config.toml
n_layer = 11
n_kv_head = 2
head_dim = 64
vocab_size = 8192
norm_eps = 1e-05
rope_fraction = 1.0
init_std_o = 0.0397
decay_shape = "sqrt"
MLP neurons of a small language model. Each row is named by its layer, matrix (gate and up: input weights) and neuron, and shows model dimensions 368-431. Each number is 128 + 24 x the weight over its row's rms, rounded and kept within 0 to 255. A neuron's up and down rows have the sign that makes its largest values positive.
Before each neuron's rows, "fires in" lists the words (lower case) most often at its 100 highest values on Wikipedia text that the model never trained on.

fires in: "with", "to", "from", "of"
L2.gate538 [124 132 110 108 148 156 165 124 100 176 135 140 129 126  63 127  98 161 130 175 119  99 129 113 152 130 131 174 126 124  75 145 153 108 125 110  73 122  96 129 102 147  96 125 111 154 128 203 103  78 126 142 138  85 125 127 108 100 138  99 121 189 107 154]
L2.up538 [125 135 163 135 114 143 143 111 153 143 151 180 144 130 135 171 129  97 103 140 125 124 137 122 105 137 148 183  85  94 142 113 113 115 126 176  96 103 123 112 135 106 138 150 120 136  74 142 111 144 129 120 115 121  99 136 121 160  92 139 113 123 162 126]

fires in: "band", "station", "film", "game", "club", "team"
L4.gate685 [177 132  69 107 133 136  81 110 108 163 123 139 169 162 157 123 133 124  90 121  99 125 112 147  99 136 139 138 140 142  80 118 132 121 184 118  89 128 124 164 159 150 125 152  94 117 163 121 111 128 143 141 153 133 148 125 132  88 129 135 174 152 120  92]
L4.up685 [145 177 110 160 113 153 107 117 120 153 160 166 161 102  85 108 101 114 129 150 131  82 156 137 175 145 123 121 161 119  68 131 154 129 149  97 151 113 137 116 103 156 148 134 156 157 154 121 143 145 110 108  80 149 118 113 131 152 142 147 150 114 118 141]

fires in: "with", "made", "to", "make", "without"
L8.gate851 [161 157 106 118 169 159 165 119  87 120 117 133 154 161  76  93 152 120 102 162  92 160 110  88 146 111 150 147 140  97 135 120  93 145 130 140 105 118 130 118 128 108 140 152 125 132  77 108 100 132 159 115 122 160 180 106 111 156 146 130  76 130 128 141]
L8.up851 [140 127 121 155 165 129 118 145 113  95 148 105 123 148 127 132 120 137  88 185 146 176 159 117 102 127 136 114 133 148 157 144 109 132 138 126 120  70 135 117 129 136 136 132 147 146 147 137 148  98 174 109 107 116 153 124 140 157 170 171 113 112  94 155]

fires in: "it", "which", "station", "club", "who"
L8.gate1040 [107 132 127 166 146 157  94 119 101 150 154 139 131 165  90 125 135 173 127 133 147  98 178 166 153 136 169 146 113 141  99 125 127 118  97 162  81 184 122 111 142 169 110 155 136 105 139 136 137 106 178 132 129 103 142 139 124 138 103 148 178 137 137 157]
L8.up1040 [ 97 105 125 149 116 156  69 106  75 140 132 131 121 142 111 115 120 115 169 154 175 101 136 150 147 107 127 111 109 143 139  85 121 145 156 105 129 157 121 118 165  84 161 144 102 134 109 172 135 148 142 155 107 116 135 139 126 111 117 136 142 125  71 152]

fires in: "of", "at", "for", "joined", "with", "joins"
L2.gate1 [119 150  86 150 137  54 121 157 133 106 112 127 146 106 159 106 148 156 109 138  83 143  95 149 121 187 172 131 135 134 102 103 110 108 114 119 146 170 144 124 119 126 155 140 161 118 126 171 102 176 158  96 140 114 115 105 149  78 100 143 141 114 111 103]
L2.up1 [158 133  68 153 142 111 126 132 137 111 144 149 151 127 143 107 145 148 148  87 132 137 111 118 147 169 120  85 101 126 123 111 104 150 140 137 162 186 137  83 117  92 100 117 103 111 113 127 120 142 113 130 151 134 138 159 130 131 150 148 162 123  99 110]

fires in: "united", "u", "world", "dunfermline", "city"
L4.gate1003 [111 143 122 114 105 123 105 143  97 102 102 153 112 150 120 122 136 111 122 130  93 105 148 164 174 127 137  80 137 129 121 124 113 143 115  99 166 119 138  95 172 200  92  85 130  96 146  96 138 117 167 140 131 135 119 153 131 106 109 142 141 127 142 151]
L4.up1003 [126 134 121 132 145 131 112 108 131 145 112  99  96 126 126 105 182 122 105 116 126  85 127  92 123 132 139 138 136 157 124 174 139 140 113 114 174 149 165 151 149 182 135 119 112 118 139 106 127 139 126 155 159 148 148 173 134 140  92 118 184 180  84 102]

fires in: "with", "of", "received", "given", "show"
L7.gate76 [128 141 140 176 181  96 183 106 143 139 154 128 116 132 122  93 148 156 129 155 133 145 137 142 118 143 130 128 114 148 127 125 140 115 118 138 139 115 130 143  62 103 108 124 122  99 158 113 127 104 130  96  95 143 124 120 124 155 132 160 102  84 100 132]
L7.up76 [100 118 139 158 161 125 118 133 129 158 145 112 140 141 101 117 123 134 151 137 151 165 106 165 128 134 103 142 123 118 142 124 144 149 125 126 123 126 144 117 162 111 130 125 168 134 106 136  90 137 111 105  78 138 143 125  78 123 138 164 154 153  80 139]

fires in: "with"
L7.gate37 [107  98 127 158 138  99 168 106 125 111 115 114 141 108  90 159 113 176 137 156 165 132 137  81 113 172 136  91 140 156 132 168 139 154 128 105  76  96 128 120 110  96 113 133 106 148 121 178 162  97  92 119  96 127 141 122 135 147 125 108 100 124 114 139]
L7.up37 [133 129 130 117 146 133 124 163 175 125  89  99  88 170 132 115 120 132  52 150 113 142 147 123  99 122 108 128 131 115 170 152  88 117 116 119 111 112 186 149 155  90  95 165 142 172  68 123 149  76 147 125 129 101 128 135 143 120 120  85 112 170  97 112]

fires in: "for", "forcing"
L7.gate385 [142 149 129 172 168  94 123 153 157  76 118 150 124 116 149 109 116 152 166 171 150  79  96  95  70 124 123 156 118 103 117  81 144 131 119 140 124 129 110 144 144 136 114 104 116 186 149 125 155 126 118 133 152 152 117 149 132 135 145 101 128 134 113 129]
L7.up385 [112 163 130 158 113 134 167 124 135 113 135 114  97 121 145 118 145 135  99 136 125 152  55 121 142 159 145 103  86 132 145 103 135 119 129 149 150 130 137  85  95 113 110  91 109 131 106 142 186 127  91 117 121 106 139 104 113 150 123 169  88 148 130 106]

fires in: "with", "had", "has", "of"
L7.gate612 [137 126 110 147 138 140 128 103  94 149 132 106 132 128  95 116 103 111 105 173 130 140 131  74 108 125  92 136 128 100 126 119 143 133 137  91  77 154 141 142 183  85 133 101 156 118 147 105 188 135 115 131 127  84 113 126 153 151 143 171 114 125  87 141]
L7.up612 [ 99 116 103 150 122 138 152 102 153 171 132 105 127 162 104 131 144 134  70 144 122 132  88  93 114 134 103 144 113 137 154 123 173 116 148 140 137 152 155 157 103 130 104 176 161 106 121 168 140 114 114  64 125 148 119 120  87 120 149 152 150 132 140 145]